python train.py --n_layer=9 --d_model=768 --activation="swiglu" --norm="layernorm" --positions="rope" --init_std_o=0.00522 --init_std_down=0.00522 --lr_mult_qkv=0.5 --beta2=0.95 --lr_head=0.00642 --decay_shape="linear" --seq_len=1024 --dataset="wikipedia_en"
MLP neurons of a small language model. Each row is named by its layer, matrix (down: output weights) and neuron, and shows model dimensions 352-447. Each number is 128 + 32 x the weight over its row's rms, rounded and kept within 0 to 255. Numbers have three digits each. A neuron's up and down rows have the sign that makes its largest values positive.
After each neuron's rows is what it responds to, as a language model described it from the Wikipedia text at the highest values.

L2.down988:156128134157177093139119131136116121062134052165159153156107117143133115132121146075178158166145095132117061106123096077135124111096141149159146122089150145150081103157139146111117124117126157156055210097103143155154184109100076165146164138176118082173160138181117116143179090089054087128
Mid-clause sequence adverbs. Time and sequence adverbs placed after a subject or auxiliary and before the main verb in narratives, such as soon, then, eventually, later, also, still, and turn in "in turn".

L2.down225:168155151162119110087181136160056110166141146185132068112132135153137103094159195150047152128162170108197152085097148127097113094183074107102082140153083144095151105081143118137081071123108103184089224080131112115124144084150094139136142101197126159147142112116079165089149099114175139134
Digits inside years. Single digits in the middle or at the end of four-digit years, often birth–death dates, as in 19|5|3, 201|4, 196|4; occasionally other word-piece tokens.

L4.down58:111102111084077101193136114157164157139164101124144123096147163144175146138156107117113149127109152108118128094104068097160135120108111130107085179121195144141209155060162209140121158128142153112086143136114159130119169119142143176118130163105164164121103152157159149126135114171162143099
"of" in institution names. Mostly "of" inside multiword proper names such as House of Representatives, Order of Merit, Society of Illustrators; also "in" after verbs like released, and digits or first names in tables.

L3.down485:049154084152139123138114110073145099170160113076166148097123150163146138099151180123078114167139155086065135135146152153120145135142111146166129111148077123153148123102124080159144142084103172130145069118143110114179148139126153151151131107149115117118097083089083103130139136202112139127
Clause boundary after long phrase. Conjunctions, commas and verbs that come right after a long noun phrase or clause ends, marking where the next part begins, e.g. while, and, were.

L3.down207:141170128125142139120119136135129069151093174097118121142122157128129145182150139160161144110108117173130130129171122108133107103187100123179084109120099056175152180131143143032099131103123131166164078111086090183119153099135092135116201122115150114195146198083144141141162172114129192154
Comma after place names. Commas right after a city, county or township name and before its state, such as Lafayette, Louisiana and Irvine, CA; weaker after person or organization names in lists.

L3.down892:152077122129160150152072130121117120153136121131126131050130098140103199112102187112085095163080094201104108130094154138123117151133181166118160075104161162094102135160147114161139162053106175134173131153165062103118068143173132111097151135087113162141136163165156150112107137080168107155
Biographical career verbs. Verbs or verb pieces in biographical career narratives that set up a following preposition or object, like practiced, serves, relocated, remained, moved back; also "of" after nouns like Faculty or course.

L4.down867:166130140164135156127126123125090131123130133136093168114073128134091172152161063113195097171086124160071118159097126114136066119157125106159126122114139153141169165141147124157118170092121122084138129117191129077054086126137120083128064136145157139171131137078142164127122080205119192127
Institution and place nouns. Head nouns closing names or mentions of buildings, institutions and venues, such as Museum, House, Hall, College, centre, temples, square.

L3.down1160:106137150179118108154130148147134172109127176103142133147154104095163085068087159095117153141137117133098156120108146093119054142159147175158173080093120095110094166130075080138086087055125147128131091121098120116089165143141061158143158100115154135103111104147163178217108108092122139135
Word and year completions. Final pieces that finish a split word or year, such as 201→3, investig→ations, Dres→den, plus reporting verbs like released, told and table headers like Notes.

L4.down1155:096092097113156144135145118092093112188123166174129097170079139097131141123149148068162146124123126130116112116081110134122066143160116127101085130212186158151121118115117153127165090199132164143148102077134127097100164155129113148154099190148119116135125109129114180149147169103108122112
Numbering and field delimiters. Period after the abbreviation "No" (No. 13, Reference no.:), colons and table pipes ending fields or cells, plus scattered mid-word pieces (sh-ar-ply, anal-og).

L4.down142:145110154185106155103120124157150117113119088096090142156139064188148120065091145132148133136138084129148089090068154165141063079099125136065110102161111142095184123175152172140143108111096153066172118123133120110116123075108143123128143137170180105108068119128123067122135191149167078089
Year position in dates. Mainly the space token before a four-digit year in full dates (e.g. "6 March 2025", "August 22, 2011"), also "==" section headings and word-initial "b" pieces (bans, bugs).

L2.down76:132128077142120084076123157123083048153125111098197149092149160106135141178132086131062127148148191152139123148121133178159140134175154150102075168110167070127177146094172114056171061145098136210092077103142109091153133145134155203133089150113101151111098059075056149106167159090137146163
Collective and institutional head nouns. Final head nouns of noun phrases naming institutions or groups of people, e.g. University, Society, Council, College, Foundation, and plural people-word endings such as ancestors, editors, boys.

L3.down1207:113170058138091128118161127156131142134149099128134098108145118101091164198132104137153170078182140143115099126113154105082116149116064114081161103137086185142132134113105170115124117153158169173132224156131162214124117096179193166120187141083115147140063201191106100155132076160144104176
Linking prepositions before complements. Prepositions tying a head word to a following noun phrase, as in part of, known for, involved in; also dashes and decimal points inside numbers, as in 1954–1956, 50.55.

L2.down1057:142181178166112120140158154177096135163142098104174133194094154173092101095089130149133126154077183129189105138159142149116148118174233171137092176110085102137161137134112054112137209194148100127143162126139136084128152059118163124131167106159140137079103148136131098070190173103102104150
Zero digits in years. Mostly the digit 0 inside four-digit years (the 0 in 1990, 2000, 2009, 1980s), in lists and prose, plus occasional other year digits and math signs.

L2.down1021:160129080100155165109118096164098083105164124164113095099080102106108138214167099121170132093121075171139162085152223147142106127122102071182168076160175129157120091105056107142171105094080154164115113129115126134124136121152122085139152140073131183162157124123135173193134133169109124145
Sports records, date years. Space before a year after day and month, plus table separators and sports-career words like contract, lineup, finished, mostly in sports results.

L4.down377:110099139061174149117099113128145152151125086181133103100117158129131072116136115143105127109102138134099119123095153124169146155086099094151113131110114134095176137102129160154138147140100149150160135132114136090083140148168188104077051046175213127134126116084113099154137117147115114134
Clause and segment boundaries. Boundary tokens ending a long noun phrase, list item or caption: commas, "and", "),", line breaks, header "===" (e.g. "kinase (MAPK), and"); also decimal digits in tables.

L4.down928:095137138160101090168129143150140119138133140143117048095120096164124112117136119180070151081159076125137125144113173169117128118109107144218179129172100145116087209137083128158133136109101120113162073081097172152155187141170107114098179120136160177138116067210069154143108126132137072125
Historical period and dating. Tokens that build historical dates, eras, rulers and nationalities in history prose, such as the s of 1960s, century, date back to, Venetian, papacy, and ruler.

L4.down1403:145112157153167142141152136136057071076139102152091118123114106123137104132170066114117105167138133147126083170136139060084117178208157175099131157096063170119146110140171084164092162098124141126104145119136158124112108109093090128195126088086130188112186139137126158133174130136154114174
Plural noun endings. Plural suffix pieces closing nouns, mostly for people or groups, such as the -s in MPs, -ates in delegates, -ators in commentators, -ians in comedians, also whole plural words like Americans.

L3.down211:134128165171143154136167119133077144107142079120147081174097110141053090129139091158153109131087163110141136160144164200112120081113166156124105136209105121150103126109113151151101139155122095121132112137117136127059105128104110123152094102102156127105161112194154083042164117098179169104
Predictable word completions. Tokens that finish a predictable unit: last digit of years like 200-0, word endings like anticip-ated, and second halves like New Jersey, gold medal.

L2.down7:126172117161197126150109161143138170132113180071176106112082169119132137136129111126113110149107173106154135154157140118125127108145148153104159195143082134104163098124158180114134173126152139132164146139155078161117167091145126010124164145141162114100113098140059113146105138093107181129
Biography status verbs. Main verb right after a subject in biographical or career narratives, stating role, status or outcome: remained, became, won, served, held, as; also "Running" in film credits.

L2.down562:162160095134116150070134165077104106113118079144159078131144114183177163098197172152108083157106128055137159172121202149117051155115164203169112130117142083150124103145129106148145165065103120129134155101132153136097127143149122185107152149113100120088148139164162073130097088119115199062
Mid-number digits, esp. 5. Single digit tokens inside multi-digit numbers or after decimal points, mostly 5, 6 or 7, in statistics and tables (43.5, 235, 1262).

L3.down1415:129132140087131131081135125100211113115110100141105158118180104177147162122082155089128145090030144156161069071085079124138162163137126151117126154086118145118077123183123119111131146071087184155127104087210142129175110191117154145143116147026137154057202152117081155124135132149103126159
Word-stem starts before continuation. Word-initial pieces or stems that a suffix or second word often completes, such as capital(isation), quarter(backs), revolution(ary), Re(aume), re(jects), New (York), plus some plain "in" and "model".

L4.down604:171145105118136122127166135146072132113093136158094165100142144140054143062146154158129105104114118048089122128127129149124106130103176186118105071131133097140176160184137129174118152176152156132086135159143097149149130049131084098170117091112137141202121099124110182149108096100105164098
Word- and year-final pieces. Final pieces that complete a split word or number, mainly the last digit of years (201|8, 194|3) and the suffix er (review|er, murder|er), plus some song-title words.

L3.down177:127109154176106095133165188129142106125056098111122096182152153122152101114160108137167146163178133114122099103126064145129124120155171162077169145081111109093125133134104110162151086150109136123060107118177150141182153093106120124146176133012096100125072172172167097139134168109100153138
Noun phrase endings. Final token or word-piece that completes a noun phrase, often a name or a head noun after "the", usually followed by a comma or period, such as Ron-ettes, Khan-ate, the movie, the police station.

L2.down395:196126085139107156167113150131141128141124102145111173132156108131160145131110179183167105108121150142143126194162141141178107130120118104114134078087145140117125108112135110114186151075142079138109149120122137172168117139169033203104137163142110109159151126092154080119133149135112111175
Word-initial fragments. Opening pieces of longer, multi-token words, mostly the prefix Un/un (Uncial, Unless, uninjured), also name or word starts like Sch(midt), Rut(land), Techn(ological), with a few whole words such as foreign.

L4.down325:099109130113184105082167151081126166116129121142130135119155098107172110100101164105173133115158162127170146136092183113088142124158141133082133184110143149118140131191172148131092084135130090120141150114114130224162088113097097087151101138132120119216136092125124167188209152080136189177
Re- word-start fragments. Word-initial fragments re/Re beginning a longer word or name (Receptor, Reid, replica, Rezende, reward), plus decimal points inside numbers (96.7, 4.9) and table pipes.

L2.down1066:112155165091123146125085194205089150128174097087174148129101084144126134127176087143125139121102134106162076115133116138085166148169171156135090137186183133160129095143088097142119113154142157181137128125108112167082086169112097155150080137147135156163172101096105067131130106131121115114
Superlatives and High-names. Superlatives after "the" (highest, lowest, largest, best) and "High" in proper names such as High Court, High Street, High School.

L4.down571:105091150099129123190075200089136108109190148131189099110094124139159187118135172088138174211077150171093099149119114129158143057167092108178141138139084120140137102124130173108114194108150124052080123170149137135050080117131073087151083133123173112131073144125056095168093073123155138181
Career role and institution words. Words in biographies just before a named employer, school or field, e.g. "degree from", "Professor of", "executive director", "Propaganda Department".

L2.down686:118124101137085217159096099097155091149168168113121134173113127113132120181160143116119159180141132121134179096071091088104039114162080092141118141195169115185101162137096152092108187136145174097176124090183108106167059085139121123123066122084166089127099133063065102165157126114187095124
New in place names. Fires mostly on "New", and on "South" and "North", opening a place name (New York, New Zealand, New Orleans, South Kingstown), plus weaker scattered verbs and nouns such as bought, scored, under.

L2.down1289:091054141114095125106134129111132131111120154103101128135177109149122127175178202123101046162142159128127155148216131176123128097164122137215053088123144166143076050132139164146102157151095166152184138110138094135118092135132156088147109130157100130131114103088126135128130103150098123127
Article-opening structural tokens. Tokens at the start of encyclopedia articles: "is" after the title subject (Vinton is, Speed Farm is), and breaks closing intro or population sentences.

L3.down483:097153157138194174142192115120064168101122166219114207127180088123136164068103143131098129158124177104125106146128056154157199110094153149127106141095147181146101209098155130123148069110134111096086083151158065139131140081067078104123147124108172094111100136076067133111184086137154130128
Name connectors and word-starts. Prepositions inside institution names (Institute for, School of, University of) and the first pieces of split words (un-released, v-logger, s-aboteur), often in lists or tables.

L4.down1052:009082116094136129088160166150087083134148152131171170086141152164156137139129188132126122106157114176146078094132113157133127088148088171184141161072129110171151133114127145050149115095173084171167133103164151132128116115124127106135174129157131110209143111174092120167096145038156121177
Day numbers in dates. The day digit or the comma right after it in dates, mostly inside Wikipedia table rows, e.g. "February 21," "June 26", "April 3,"; weaker on other digits and commas in table cells.

L4.down1015:108130131103152121098151187082109136117203148090142113080140128103174077125093139135134163142075118113156103170203115182120135136099137084149149135150101129144118136156143082178140089130171093143178121087132092089123106137099083148089162087165163194110083149194138145163149164114154116116
Prepositions after biographical verbs. Prepositions or participles completing set phrases in biographical and encyclopedic text, mostly "served on", also "elected to", "known for", "native to", "directed by".

L3.down1104:126141106119151159150124189091134057128083113115131108110100197184149171132109093152147156066159124155165095119117062139122107078134116156133159125080145120118138146102107102167138132118118178140162173096112208149125134110136110168173120141140084121125150119099101115165103105068174152166
Inner digits of numbers. Later digits inside multi-digit numbers, often just after a decimal point or comma, in census figures, election tables and measurements (2.2→4, 1,00→8, 25.→8), plus some table pipes and bullets.

L3.down1424:143107133140133147053129124096081155123083151180115092171170145129092118162139139167115105227114156112099184106137110185162109115176086161129146133137127098089109133157120164114116139144159087089183130188114090179145076108114133058189128140126097110149176125115156084109164181115206113146
Decade and year endings. Fires on the final piece of a year or decade, such as the s in 1970s/2010s or the last digit of 1965, plus some word-final suffixes.

L3.down1242:154117083108142109145156142127134086099098093063094098172150121152125166151131145118124094166164101134103171115168183115145129183097089081119102114185155136116096134206142138160160103151146128154136216155117071169097098099130112050103055130154101138183151165124122127188134149158114146118
Institution and venue names. Tokens inside or ending proper names of schools, sports venues, clubs and churches, e.g. Field, College, Center, and the 's of St Andrew's.

L4.down1226:137116113101118080137113086144158137107099102089048126146122156153116137148121056155105085161141202049114171109137124178131168154103172150049108112094147170100146131134052145110126136081130141191098089089124147141103125122183142094138118064120106137097156068113134137092098142076096122102
Inner digits of numbers. Non-initial digits inside multi-digit numbers in tables, dates and stats (7'6'.3%, 5'8'7, 198'6'), plus some word pieces (disapp-oint) and opening quotes.

L2.down913:151164112125137122129103163130094138102123132164105132154145121064129146120143172164150117124120141118157141149143116121153146078081123093099088153143130161126113082157092086146129113127127174176103068151108098193120113138163098042104124091146114165121095095106160133156167113159100158164
Quantity and part words. Words naming a portion or amount, often before "of", such as part (of the team), one of, two, several, small, per, single.

L3.down155:158111135148140122146108171128111124135131052124074136178181104077083154102134094098183179113075128092104096162090129101115102157112177078158138165138113086124105106122117110128142102182107201165164090097132129090118132117087160074127102127093083168112142107060133072125153170124117132085
Chart position "No.". Mainly the period in "No." before a chart or rank number (reached No. 4 on Billboard); weaker on digits and colons in infobox fields.